config.yaml
num_hidden_layers: 8
hidden_size: 160
num_attention_heads: 2
num_key_value_heads: 2
head_dim: 64
intermediate_size: 448
vocab_size: 636
hidden_act: "swiglu"
norm: "rmsnorm"
norm_place: "pre"
norm_eps: 1e-05
positions: "rope"
rope_theta: 10000.0
rope_fraction: 1.0
qk_norm: false
attn_scale: 0.125
bias: "none"
tie_word_embeddings: false
parallel_block: false
init: "uniform"
init_std_qkv: 0.0573
init_std_o: 0.0
init_std_up: 0.0573
init_std_down: 0.0
optimizer: "muon_variant"
learning_rate: 0.00186
lr_mult_down: 1.5
lr_head: 0.00598
max_grad_norm: 1.0
warmup_steps: 200
schedule: "wsd"
decay_fraction: 0.554
decay_shape: "linear"
final_lr_fraction: 0.0
batch_tokens: [8192, 16384]
max_seq_len: 1024
doc_mask: false
train_tokens: 129500000
max_steps: 11256
dataset: "wikipedia_en"
MLP neurons of a small language model. Each row is named by its layer, matrix (gate and up: input weights; down: output weights) and neuron, and shows model dimensions 16-111. Each number is 500 + 40 x the weight over its row's rms, rounded and kept within 0 to 999. Numbers have three digits each. A neuron's up and down rows have the sign that makes its largest values positive.
After each neuron's rows, "fires before" lists the tokens most often just after its 100 highest values on Wikipedia text that the model never trained on. A number after a token or word is its count.

L4.gate338:457479501518502479448475516477455442458490472469504546483484506470455531568590452521512547500553511517561522595534554468512466583560517499417456427567570471491531565539425417527490496496482501513462523535527535431458506464473494478499515441495552464437517496486448504439514581509500483562
L4.up338:531510528480518508435539492468587501442474534456419471469537469484386495506508521522473526483540466444498484548489489535420474490471541495515498500525504516534488483579469413495467578585531440512464447523540497552520561485480453496499480457480482438565502564529437491434465508542543571468
L4.down338:504538495486487472537469497532564519426526483467573491516480466506560488515440490462441504520537507496435576532552506523505565535486488458494460557499454495569530591492508459548496507515519458555576488419519516529492556438538522477466468435492536520474507520482460536505563432560465454539
fires before: "ip" 29, ":" 19, "ter" 6, " t" 4, "as" 4, "ment" 4

L4.gate27:512505431567489484550549527584468454484543467522540555481491544485528483510515548517548460461434493582539427536558499501481519485425527514553561537468549522468482558506457482473508530508509457497525441511510430498479415521425474503506498477439566496500491529472431463539518449477530566429
L4.up27:553476487541406519533524487444632485515532499516483434516546506516515554480536545517497523482462530539463485498508493442439615521492551510505516424459469490444477495526495493523548535511556448486495497508437539472538469528440491481412410470528471514536503512521548527508596531434479497533
L4.down27:454472470444431527528529464486496508533407481470469436555434509486521497482500519441434511400498552419554542480571398544445540462532484534434523438474476523506466503442500528519484454470477485519464533517555588520475563472490503473511503578475518418531539494545532529503444573512497473506
fires before: "8" 16, "3" 12, "2" 12, "6" 11, "7" 11, "5" 10

L4.gate438:458485484528479588485601445550458541558441416507474459559484528512453542519477551502496479448475517550510521510447482488562454517496520473489496465448557548515476519461523516516424505420515495501474520526463533550435429503449492503549503490521407537494538472594496430488526547477521482513
L4.up438:535498498514477522553490533513467508542398421489485492522534557506496520520478474491462557538442405502560515514563479419486445480471478498479520458503476541520488474491422560489499456526520538529548449501410499551455551543553511537500491494528455438546529495412488481480515570502502468522
L4.down438:458480459496465590424478514482468434411480545517450491560522467542478624491563524539487486440455499460466514515535479495516509515500481532523494554502529466478548437503514511468526529500547441466488528456526484442499503481581442518425553416471487477522474521512410428543440450479473499512
fires before: "ed" 25, "an" 13, "ion" 8, " of" 5, "b" 4

L4.gate384:481527483559550527506454515559585571491474529501514527448478507548457515549513424528482499484505507490516419520504460470467459522428535517535516437478546557470537533491526454556553464501444431562453548496491574489505507547484401497507525475450525492508518432435552496484484538457555416508
L4.up384:502530471497520561472542557512477546487473435445420515467553461537524440494432569500523469455461510489531552559544449445421523555525516527521459515483554492453476586517491423474546502450466587535479466512473504447494517514454517469543471476469542486507457546446513454504463512497557540497
L4.down384:489449598503480542496493563526522471527465454470540486529525471565501461498555488447473445534470490506497468528570580554566496473464530511512535495519451474591485452548560537486493460532574464516542468482532519462471448480485479448458432556581532538462511510554506517492523553432487546557
fires before: ")" 15, "\n" 13, "0" 8, "1" 6, "4" 5, "3" 5

L4.gate266:475516443534458462526525539513544466500485464531408539542518517518431498536488495484507485524436477535470465500487516484571519490461432533526480523501459518431473441435435431492471419442535511431596500523508463428494504516468507605511543512545473456495488510518543502509555541497502506522
L4.up266:492494569450518518440539451546482530563546511454498440484507495435477559528588558493546488419421579467477484510556556533498513530499497525479509505470555497486459514553531554561559501492500520545560533576512509445503503529498452473517437500584516497472510482509467499467560495547412460479
L4.down266:501492476499537498493512472538474572530477467481541425431456524471478502550495562550523528511559465488528532480490529519551520500499489489508485515520499568414541504561511518547489483488549491474547522448540577521497495464430489462438485498450461621578545526500445500482583491506486523494
fires before: "ity" 26, "ion" 12, "m" 11, "and" 5, "e" 5, "on" 4

L4.gate211:504510475455501500448518519537389529539491514503515501521501505554420504508497520535502461545574484520482450534480551499454428511488489533544474502489620555460536510555522494494416512408577485457517478547483540481439516474490499521458465484518407480520570497504480490512445556585512508529
L4.up211:498425538600446487447531531489525530563446608534511530469495503545567525500500546465495421487479568466495509526507582539452484524491486476546490456497499576487464432551457455480448539522548547567523508531496526473461503441507497482479450459553453410499472497527512526484454512525495520491
L4.down211:499476473485550552565424540499522522492457483492516555509447458472497450451511504441492461522435532466483447520489453520545468473524512471490528499459543584578578518524517503549434575523435525525440550441499416544473483482519566529508517477475523461490555492479519511541553487485513477473
fires before: "ies" 26, "y" 11, "ial" 8, "if" 8

L4.gate320:495587456415437437457513513524472517532552489476505485488501498505534490505513579581565508535418403557466465489493444481490434574490491459526488509456447517511476477495555567526590499535541484465477449481482480549493501459432431507521490521481528523491567467450514494497527511460515575588
L4.up320:431582517510432503409451432532520478487518483545559431532510518571517452470521504485492595464415473582552506491525562468449502498493484479511435469446464435465528522426560479522544484483505518439572553553474479472513476478488541562480514451499522541462447544459492504474446467486508470556
L4.down320:482510548454465488473541382528493453468520517505487485527405509472510505482454507532539636464435499510499463522453569514467498482432496488482540487447530485461500518495470514505542481582570482481524476484532549462478493443502521560500514530567577598509490482470503496498452507567516504449
fires before: "e" 13, "em" 13, "on" 11, "ity" 9, "ition" 8, "ed" 4

L4.gate72:406498493477540471615497490526504466547447510485493483552549485515429472554531550511520503502496473493413491545517464498520544547465532460562577529535442425524467461466560511479505447550521492459443489446527452493545505587507450442558481407456558482443532530537433550489516522478535458468
L4.up72:419531485515464569516489536495455523506530536471468532506496451528508526530459510515499472483493521564428477595568425459529499500487555508489525554478536477509497491552462526537513515468497504430529518426516473554542601508523540462519500518417549419484472529477521489498495502423555527524
L4.down72:439457460435485552521470464543488497502551459488467501486413523462509536521442509546456547434587568557420496482534382491470485463470463494515459562517527523565429520477526490503541480536475586427485494579438521473546491504486503457508499407510563523456498529491460550510473558461525502527
fires before: "le" 20, "b" 16, "ri" 8, "ip" 7, "i" 7, "ed" 5

L4.gate353:532566475567441511440531562447494553514446465477402587459516467525537455493508627554484581518473535498471523498506468539500504528481507491540549534514505495440466514508525534520547442449516501524467495495528499449502504525538480518507537531586558494520481510544451491517416534449450437483
L4.up353:500493447477514488519419445504522505499452477485456524593451510583431474485511512471486561445606537525553513553539545468492456524560480497551508570480472466474456517407518463494552456511462532477535543478493492538459512470521414441450454507560504503516482459549486479534514527479545422529
L4.down353:468559495514496532460476530556489434494417420454552509519492420490498602506473475530484448506516464536500498559461521488431546456522481513480488509475529511552571482432490509470562478482502457448541415529529559505456494568462486466402478520472552493536504483561592502491447516531498555485
fires before: "es" 33, "ed" 14, "m" 10, "e," 5

L4.gate444:541457567559510455497486564468571494484580554543502486493487482420457500484504496483464562594501604525555481517513511457512468522456514480478506519462547586558520530448489465541509493532489475542554463515497544472542547489400519470486437518469504492549530412412494427486515488597464499541
L4.up444:537392472533445524538519470443544492453525583471436492486532510514521462451523406534460538551520503428516487528521438474447472513524489520448491523544477429586495515500486528566550482504486504512526505473452518427519511506416508477499477506522502435487453504454493493559504506510570499552
L4.down444:499465480470493585488496469439492472433508498505504514450581469537544521473516459507514456485546529419510524503538491516522518523597463499485470479517577448540488499484455519498519477496512529476473435464439512429472419444514589470505475510601578514468487485447546497543541551428516474540
fires before: "d" 42, "u" 8

L4.gate290:491539527406512549489490555482503452570478458483534509464493462547471489471516517474518492539506496459526553505514534555629529475493496453479398448467471553493556425550510456517485460509422541560491478450505463522488543527445481477480440528552591527481474541495527471478515487451495520489
L4.up290:527555481450529464467489472491444493502495449506472461471505443536481514452497492451526442531463544527455491485521526456488501495425513507574521498476542487527501463500567449532553551416427491485468468396509549505453556522549555585517543499497513494502503510500623542494514483526472480513
L4.down290:492510483406541457508449412473536508529524503492579489537437531550434505467503566512566549491441482447516483474578589518520481525449462524509434519497499566463532467480526519510563421561492541511454629501561502486497508467512534488464499505494480475473529471523467474447481608514496506477
fires before: "o" 28, "it" 9, "ol" 8, "a" 4, "r" 4, "ie" 4

L4.gate193:495473502473512508485398515555520528468541508527433467561453522540483561468537514473516451488478480527508489482540439521532530569389542546510440539457521515527498562576512517529519550471512476519551430559516503438528533570550514462484543557504501453469502573428544513518538547480463503502
L4.up193:540469566614505476515451469490396571477526528511510525434495572479505527520517425462451491516452496498539476511444482498506552482525516499484468405449524543450506537496501525447487437528469512491463450531507474525580480481517452501518474471565530507430504497507523536496542476518419493457
L4.down193:477444565482504471492455448561495517478512480468491400531483483455535502510444535495543477548448472483501524471541653476512450567481578455483454501532538502454550541477494456529471502462514465472449498486549569529550497510493543538537530558560552522517505457500497432553443426450465478475
fires before: "ary" 74, "op" 10

L4.gate418:423540458559473512537525565511461555531583508502505473517468539511499458451546500599510595496474538468551498492519513499520435518464523534508529496491452475484454568575473570495450541495473467423498507526495521544461468545469496517498465504476488519467474542489559490499622486440520534472
L4.up418:495513543431479443548522525474455541441485524448515444491446496563547457497483455509464473495492492540561548485500440484562511489492457513486507516565519536508480556534566522492478521516514475481446538567535493498461451533528528487462484476555475476521555510560614453548544536461576460478
L4.down418:511511543455542565535493501538481527481527458540480529492529474428482483507505566552556501540446466609536506527540453463630554464582502562504528524509516469528543591523566496514495493527556526551481455460513529557490424466539590490515511485522476486440454540552440500420475531417457573550
fires before: "ber" 39, "r" 10, "p" 6, "er" 5, "u" 4

L4.gate241:518505502506562476531550564476447515459566491545512521518444522528471602440515477452461455539447444516522525492467550520495533617506446433481422493458529520477444482418567545455565497493524479473546472515525565530478469475524509468476530552428567519413454437513529533510496541507502461477
L4.up241:602490437497525485499428558560472531467513445566440500461534519492514470387558564532441521547493613550565550560542503422532573522532430518480499509435554512505523495435519425520484485392500516406507484531539468462550509505462479484472510480518537544484438478462482493508494550485501531527
L4.down241:535530492476514551464522559471498507492590448552500507463489505469478519466598570481462509386456509560478540459440625540512546582476472500463447514481505577512508526449537472470554405448570482549518549467436551567534490380500543466515495475554543514530490523546502498510544474507476577502
fires before: "s" 31, "ous" 11, "ion" 6, "c" 6, "il" 5, "us" 5

L4.gate396:552441459531539511417496485529576511529508515498531461524504542481430511495598519494471519498486488513427498503490533606532494516436491495519548523465515558540515511528420468466563526435446472536525431455506523490578480497449476453536436448444525521481533518494520546505466525541509477523
L4.up396:508547557480545471517520489467479485480564452495495524545574541528486494479498457508488473458483496460523459537468534456459432508508527451428507495390525526542492473570468531453566496497575476493570578518485492516495409479423505557534487463512428504473474556514415526571521454498446595465
L4.down396:517558560520491514474506557537468502472452425503498560523491514488466507460528496476431420459529508434447548485540546447388464460503546495483484508467538565507564436551539470482496511480494465480456424426515553543443513550405496502576444497498478501521516446546526510498504487576481521455
fires before: ":" 34, " by" 10, " |" 8, "ct" 8, "ry" 5

L4.gate230:532506442519430530468505517486538503477531447505518559474600478558544531500431512486472516499512478496556479547370464477467526486487497494497510437554567528523500490523538540526445554549512406486471504517498530564560581522523499469528536538503556505452549470530494515535544497495516458432
L4.up230:490461497476599478511506491463510509551551521476509469430492515465437508516501542471547445498516497428474478562490570413531534575490550534442486462401568555499442550535552456530566507482510480487488569503446486464563503476514423515463477489505498427476483451502458539530439437480488466484
L4.down230:530493504517445506525491494522472477523454498445443543537493429538530551528488506468486554551493561501563509537458416456504508524482537554490581494594458485495464468455487574485483442519454459549498499505481559536434492582475480496504504523512556521486588508481494503546473554499496544410
fires before: "-" 69, "\n" 24, "|" 4

L4.gate277:461525509537483507468501501474504447499533503542497478515503522512504544526563572491569424499531489462505522426481462524483461459480576494473503494576461459517462501471424506472410507460503517470492517554543489510485571467435497464471439460447512464575540523512469450462523494480505516472
L4.up277:528533524569548511517565433544504490469542517591435523518469474501585532542460490496481543556493509542458436543487513470534512507539587549419475465519496475485511472566528541516460465462490514426449518475547513521543467465451422499487559515583470493510535479463478534495453521492501497530
L4.down277:512581537483506492528526522533458521503552503517497486457442511496557484425498518501475501520457534488460541376477538489495459557513454463453515490557499505554466547500545512515531523495422494521459517541461448565467483498408392456460466475474489479459518491535532482525594529508395556500
fires before: "u" 20, "r" 15, "e" 14, "a" 6, "ent" 4

L4.gate303:460514476470522489485446468485520419523607431481451536491512505531536484405536576516482430503509459502501529503445520486499469533431499510472595497520546555421461494532531544492471554487491466500522463469555543495525524429492440485542499569455465456475519490425508514519541436483457449548
L4.up303:525553453499521539552437563457515511561546465530464520514589523531535514476480444502442534573504436454507499466492481479527519506410518557525454549531509413478494458569518586491534465509487538577571484492488469489500489528501493454429471415478515571468549469481477409477570533488459540496
L4.down303:537496534481515536494543493521540560521480535434544472519436425469437445442540426514538509437421459455478472525549556513529517497447515510526481565483449500514502495504487540536456501439499463431559480510460434447500429525522551533488519472543452452483464476477541566505558490526500535521
fires before: "ary" 17, "em" 9, "ed" 9, "ack" 7, "or" 5, "end" 5